config = dict(
    n_layer=8,
    n_kv_head=8,
    head_dim=64,
    norm_place='pre',
    positions='learned',
    qk_norm=False,
    init='uniform',
    init_std_qkv=0.0343,
    init_std_o=0.0,
    init_std_down=0.0,
    optimizer='muon_variant',
    grad_clip=1.0,
    decay_shape='linear',
    doc_mask=True,
    steps=9758,
)
MLP neurons of a small language model. Each row is named by its layer, matrix (up: input weights) and neuron, and shows model dimensions 48-175. Each number is 50 + 15 x the weight over its row's rms, rounded and kept within 0 to 99.
Before each neuron's rows, "fires on" lists the tokens most often at its 100 highest values on Wikipedia text that the model never trained on.

fires on: " ", " (", " \"", "\n"
L4.up1133:61 34 43 41 53 76 26 50 56 29 28 50 56 65 34 51 35 77 50 36 52 62 38 17 52 49 40 60 54 39 63 28 44 65 54 57 45 42 45 38 52 55 30 56 54 40 39 45 58 52 61 88 38 52 28 34 44 46 34 58 48 45 38 43 11 45 62 72 63 23 43 43 58 38 39 42 33 51 29 48 34 44 58 39 65 80 31 36 74 42 74 69 68 44 44 53 59 47 77 61 55 44 67 52 45 43 16 59 58 60 40 69 87 42 65 75 52 60 53 30 42 48 25 58 36 68 44 23

fires on: " as", " but", ";", " and"
L4.up1877:67 47 54 33 28 56 53 65 35 64 56 59 54 43 39 59 44 60 37 64 43 34 38 55 81 32 61 23 39 62 38 46 63 45 79 68 76 70 61 55 41 47 36 27 41 79 34 54 44 46 68 44 31 44 48 52 29 67 62 58 49 61 48 38 46 63 37 64 57 42 38 29 45 30 26 34 40 49 58 85 64 53 73 62 75 61 50 76 18 55 34 39 53 62 44 47 50 69 31 37 42 27 49 43 62 51 68 52 69 45 56 48 28 60 69 35 64 56 51 43 68 40 34 60 50 57 56 43

fires on: " H", " A", "H", " W", "Q"
L4.up443:52 69 49 53 45 30 16 32 43 54 70 40 74 25 52 65 29 42 34 50 33 50 55 64 41 21 40 62 75 55 37 36 51 38 70 43 64 16 86 63 62 23 13 48 64 70 46 33 59 54 67 47 66 37 31 49 31 57 63 40 50 58 52 66 39 45 54 50 39 95 68 28 28 44 79 51 46 46 41 52 49 53 39 54 47 61 57 45 46 58 26 50 65 80 44 55 35 79 64 63 38 50 59 34 42 62 74 65 64 49 62 36 49 75 34 69 25 45 54 35 73 53 37 35 51 45 15 69

fires on: " ", " |", "T", ";"
L4.up953:76 38 52 31 34 64 61 49 26 47 52 28 44 46 33 48 47 54 57 23 49 54 43 53 49 21 82 51 49 31 34 25 41 46 52 60 14 72 42 29 50 63 25 68 33 46 49 42 31 71 65 51 40 28 87 21 41 30 53 61 44 56 61 74 38 64 50 18 56 82 54 29 60 30 60 62 70 56 31 38 28 57 34 72 49 25 18 33 68 78 42 47 87 80 44 39 71 08 32 28 27 30 55 66 38 60 41 43 59 22 65 32 47 43 68 32 34 63 39 32 45 25 59 38 50 50 39 58

fires on: " ", "-", "-h", " mel"
L4.up1687:31 45 63 42 61 54 55 69 67 59 49 43 72 06 51 50 55 56 89 39 49 44 57 47 48 69 70 44 49 57 51 64 30 74 60 66 40 24 58 58 27 29 43 63 65 51 42 75 61 37 57 73 55 55 75 58 58 72 30 31 44 34 51 44 73 41 59 17 63 69 50 65 45 11 45 32 44 37 42 62 54 31 30 63 79 58 29 55 43 73 24 28 60 50 66 30 41 33 33 41 30 65 34 32 53 50 86 56 71 51 57 58 26 47 30 75 52 68 54 69 55 38 40 84 68 26 41 54

fires on: " ", "–", " |", ";", "ulus"
L4.up343:46 84 31 62 48 28 33 59 51 55 47 53 32 76 32 51 00 59 64 45 64 67 20 51 20 69 42 47 61 44 48 70 69 70 35 31 72 45 46 57 66 31 36 56 50 46 69 55 58 32 40 49 54 56 69 36 63 52 53 37 63 37 74 57 62 67 56 62 38 72 29 91 59 67 40 52 42 28 40 52 32 27 57 45 52 37 44 47 40 54 38 55 64 38 66 55 49 45 65 66 39 09 49 49 62 55 37 52 58 49 51 68 50 57 45 29 53 36 48 54 55 44 40 43 36 23 61 80

fires on: " (", "–", "0", " ", "2"
L4.up826:71 63 73 37 47 46 49 57 78 45 48 54 32 46 31 25 12 65 31 35 62 70 20 42 26 72 53 27 55 43 58 37 60 26 62 28 64 34 35 49 45 76 27 48 79 45 34 34 81 44 63 40 64 44 29 36 36 53 66 59 34 59 29 25 55 55 45 48 62 65 37 51 65 31 67 63 61 20 41 47 36 59 50 43 49 53 52 46 43 41 26 54 57 69 57 33 50 53 49 66 33 59 77 63 85 78 46 68 38 57 58 45 21 52 34 31 61 36 51 35 74 62 66 60 46 68 67 65

fires on: " h", " st", "H", " H", " W"
L4.up1113:48 48 53 73 41 35 63 46 55 40 21 56 75 39 61 49 51 50 58 31 34 48 40 48 42 45 55 66 58 66 47 33 15 25 66 39 62 36 47 64 50 26 30 47 55 66 49 38 81 52 37 54 57 47 61 39 50 53 50 37 30 44 58 44 39 57 39 64 48 45 54 53 58 46 41 45 97 65 29 50 33 32 61 32 51 71 44 54 53 11 37 57 64 67 39 54 15 53 64 32 42 63 59 46 72 35 61 55 36 35 36 42 67 46 15 73 45 34 86 48 53 54 52 83 45 19 48 30

fires on: "–", "-", " ", "ot"
L4.up1100:42 73 63 08 56 55 50 55 66 47 54 61 55 58 64 74 25 44 37 37 47 44 32 66 52 65 46 51 59 87 54 49 32 54 61 83 61 46 55 47 49 45 67 38 63 71 42 75 61 54 58 50 61 41 42 54 39 28 16 47 36 53 32 70 58 60 58 54 57 47 40 45 74 29 60 34 70 24 67 34 58 65 41 27 48 53 97 47 44 33 37 44 56 47 54 48 54 65 28 57 47 68 57 51 54 45 23 85 41 43 51 48 30 45 48 20 69 31 23 70 52 53 55 43 21 51 30 73

fires on: " and", ",", " that", " where", " in"
L4.up444:33 62 37 11 35 72 40 57 37 71 35 36 50 28 38 62 47 72 33 56 42 43 55 62 60 72 66 54 45 38 25 45 70 64 28 99 30 40 40 68 48 70 27 34 67 65 61 44 55 37 56 60 45 70 37 60 49 61 63 46 46 82 30 49 50 53 38 29 68 79 55 44 37 15 90 41 60 70 77 48 30 52 33 41 66 59 63 61 46 30 41 32 55 55 57 54 67 28 41 45 65 67 65 45 51 26 59 46 50 46 48 68 47 32 50 33 68 42 28 58 56 63 46 63 50 36 39 63

fires on: " ", "-", "–", "erm", "op"
L4.up296:57 44 71 74 52 73 52 45 64 61 45 57 65 53 51 42 37 47 40 41 19 48 63 48 44 35 47 22 65 32 49 58 43 47 31 63 48 40 35 45 43 52 62 66 60 53 53 34 50 43 30 57 54 52 39 40 64 55 47 65 50 46 43 43 29 56 57 46 47 34 56 47 73 45 54 46 23 46 47 47 69 34 50 53 67 28 56 72 46 49 53 54 39 75 49 32 41 54 72 57 86 58 37 63 53 75 22 44 53 62 00 31 47 72 50 45 67 53 50 71 18 28 32 67 35 67 39 61

fires on: " and", " by", " also", " &", " as", " well"
L4.up2497:67 44 66 21 43 54 31 31 42 41 72 24 56 44 49 49 65 65 37 57 35 57 16 70 36 76 46 53 46 39 31 53 41 41 46 70 37 50 34 21 57 73 43 59 59 52 50 55 53 46 69 20 49 57 34 40 27 49 34 99 09 40 33 54 54 48 65 77 75 41 64 44 52 53 54 79 35 26 48 81 80 31 52 69 51 56 70 23 30 26 47 44 51 58 47 69 28 70 35 45 48 54 38 35 61 35 64 53 31 59 31 31 70 55 42 43 65 32 26 56 64 68 54 75 64 33 23 47

fires on: " "
L4.up2548:37 52 35 63 63 60 84 44 41 43 60 49 56 50 44 54 48 57 64 45 60 62 44 34 35 52 62 70 50 63 39 59 59 69 38 58 48 54 61 66 69 65 45 42 65 33 56 25 46 60 43 64 41 62 42 43 42 39 02 55 57 00 77 53 77 59 51 55 39 58 78 54 58 36 73 49 59 27 66 46 61 60 28 61 63 31 46 41 47 57 63 37 46 63 68 00 77 28 27 15 52 32 29 43 67 62 53 51 89 38 48 32 33 66 51 46 64 54 55 33 47 32 32 68 41 43 38 45

fires on: " R", "\n", " |", " —"
L4.up1028:51 59 48 35 54 53 64 44 23 80 36 57 57 28 61 58 33 37 54 58 66 54 27 58 51 75 33 30 43 66 27 40 65 54 37 28 30 88 60 59 10 41 63 32 56 69 66 26 65 33 46 59 41 39 85 38 79 54 60 36 44 52 63 33 46 41 28 63 44 36 69 29 31 33 55 56 80 44 61 42 22 45 59 40 64 35 46 63 56 45 39 36 53 55 38 25 72 58 30 24 71 25 73 59 56 73 62 42 51 41 47 56 59 35 39 65 46 51 52 67 03 54 34 73 62 69 50 52

fires on: " L"
L4.up2229:52 37 53 14 46 39 59 65 71 95 56 32 57 52 48 52 37 72 34 63 69 24 80 52 42 35 79 66 27 66 47 37 53 59 39 28 52 26 51 70 68 52 35 43 61 50 51 56 94 44 67 65 45 50 45 56 53 46 48 33 67 42 52 36 49 47 33 60 61 59 93 64 26 70 44 41 50 48 48 47 38 65 51 45 28 63 46 37 60 50 20 28 62 53 50 38 40 47 33 43 54 46 39 43 26 40 56 84 45 65 30 53 49 31 54 41 28 52 60 42 52 68 62 43 46 71 39 52

fires on: " S", " F", " J", " L", " K"
L4.up1655:32 48 56 66 41 75 36 72 56 83 53 46 65 37 69 25 54 50 86 60 50 27 59 42 34 29 36 76 19 77 66 46 38 53 36 34 33 37 65 34 59 43 42 50 35 52 72 44 81 58 60 42 68 38 44 60 58 36 35 53 45 42 60 22 39 83 47 67 37 62 62 55 33 91 53 50 51 51 40 58 10 81 49 42 64 32 18 25 61 45 24 29 55 46 47 45 52 74 63 52 40 42 14 48 59 43 40 50 35 60 45 39 15 58 74 43 35 54 53 67 52 84 50 49 42 38 20 76

fires on: " (", "1", " ", " was"
L4.up607:77 66 66 62 62 82 62 50 46 44 50 52 54 61 71 57 55 82 45 60 62 55 45 53 47 65 48 39 64 55 58 34 53 47 52 22 57 52 59 37 08 46 57 57 63 20 22 48 21 57 79 35 75 26 33 42 32 56 52 39 23 29 57 47 45 66 42 54 62 58 41 24 78 34 54 33 47 46 63 43 34 60 34 38 50 53 37 39 40 53 14 47 59 30 50 63 45 82 80 42 91 50 49 40 48 40 42 52 49 78 58 43 71 41 59 64 48 49 82 57 55 24 37 45 56 48 31 34

fires on: " (", ",", "\n", " ", " |"
L4.up626:42 57 65 71 82 71 41 40 54 64 28 77 49 38 47 55 63 51 36 31 73 41 47 45 82 56 52 51 56 56 47 36 31 56 62 55 00 63 56 40 52 60 51 42 47 27 54 72 49 71 77 48 67 61 51 53 35 31 15 70 56 59 21 53 17 64 59 60 15 16 51 56 42 77 59 86 59 33 57 38 14 49 55 27 41 55 43 41 53 57 45 55 55 43 40 14 27 27 47 43 22 34 85 61 58 29 34 61 32 63 50 52 63 65 46 51 42 43 55 40 59 48 29 72 38 57 28 31

fires on: " |", ";", " ", "%"
L4.up1485:68 50 54 49 57 64 75 41 49 52 38 65 40 32 37 64 36 53 47 56 22 50 25 46 33 38 62 38 56 75 51 29 36 38 65 82 49 51 47 64 49 24 09 64 30 49 52 45 36 50 62 64 43 45 66 47 51 23 47 51 65 28 74 52 51 97 32 71 57 50 46 21 35 23 51 38 15 34 50 49 58 32 35 36 56 35 34 49 36 61 52 44 51 37 61 42 50 40 39 25 64 36 63 74 42 25 49 39 33 26 60 63 50 66 71 19 68 40 49 62 81 44 67 56 50 66 45 44

fires on: " ", " of", "t", " years", " (", "bro"
L4.up2285:41 34 21 66 48 17 51 45 50 21 56 63 45 46 41 45 38 61 46 46 66 75 55 42 65 33 50 51 51 53 81 41 32 49 20 57 35 70 72 38 62 77 41 65 18 43 47 46 57 52 41 55 64 32 47 39 33 35 67 48 33 40 26 16 71 50 45 51 27 61 38 57 48 39 60 17 53 45 72 41 35 59 65 37 47 47 30 63 50 60 56 56 21 57 38 45 49 54 52 51 68 38 28 60 69 61 55 53 72 48 58 57 58 56 69 26 51 26 54 49 61 45 57 58 48 56 54 35

fires on: ",", " (", " he", " \"", " and", " as"
L4.up1623:46 51 76 31 51 55 23 47 32 55 50 58 62 44 49 60 52 48 08 69 54 46 34 79 65 45 43 26 74 41 39 44 29 70 38 79 51 55 54 60 57 62 17 56 73 65 70 37 46 51 68 63 43 41 79 43 58 60 49 54 53 29 60 25 50 53 44 76 65 36 60 30 45 61 74 55 48 78 56 52 20 30 27 70 67 67 61 39 09 41 22 54 43 69 63 44 50 36 40 30 25 58 54 56 50 67 38 44 35 55 38 78 51 62 74 59 63 34 46 53 70 47 46 62 32 61 51 47

fires on: " ", "-"
L4.up994:52 39 80 10 36 39 35 10 49 58 52 55 53 50 46 66 39 45 34 42 60 44 32 44 47 56 64 58 69 48 72 41 51 67 76 72 60 44 42 60 45 31 43 42 53 54 58 61 57 64 64 59 66 38 64 68 19 59 31 43 26 58 38 40 68 47 59 56 51 57 34 52 71 68 60 46 29 66 37 49 90 57 44 39 43 37 38 52 54 48 75 74 72 65 55 24 44 49 20 24 61 54 24 67 40 77 33 46 52 73 46 41 75 73 49 35 44 44 64 68 47 37 43 36 71 64 44 82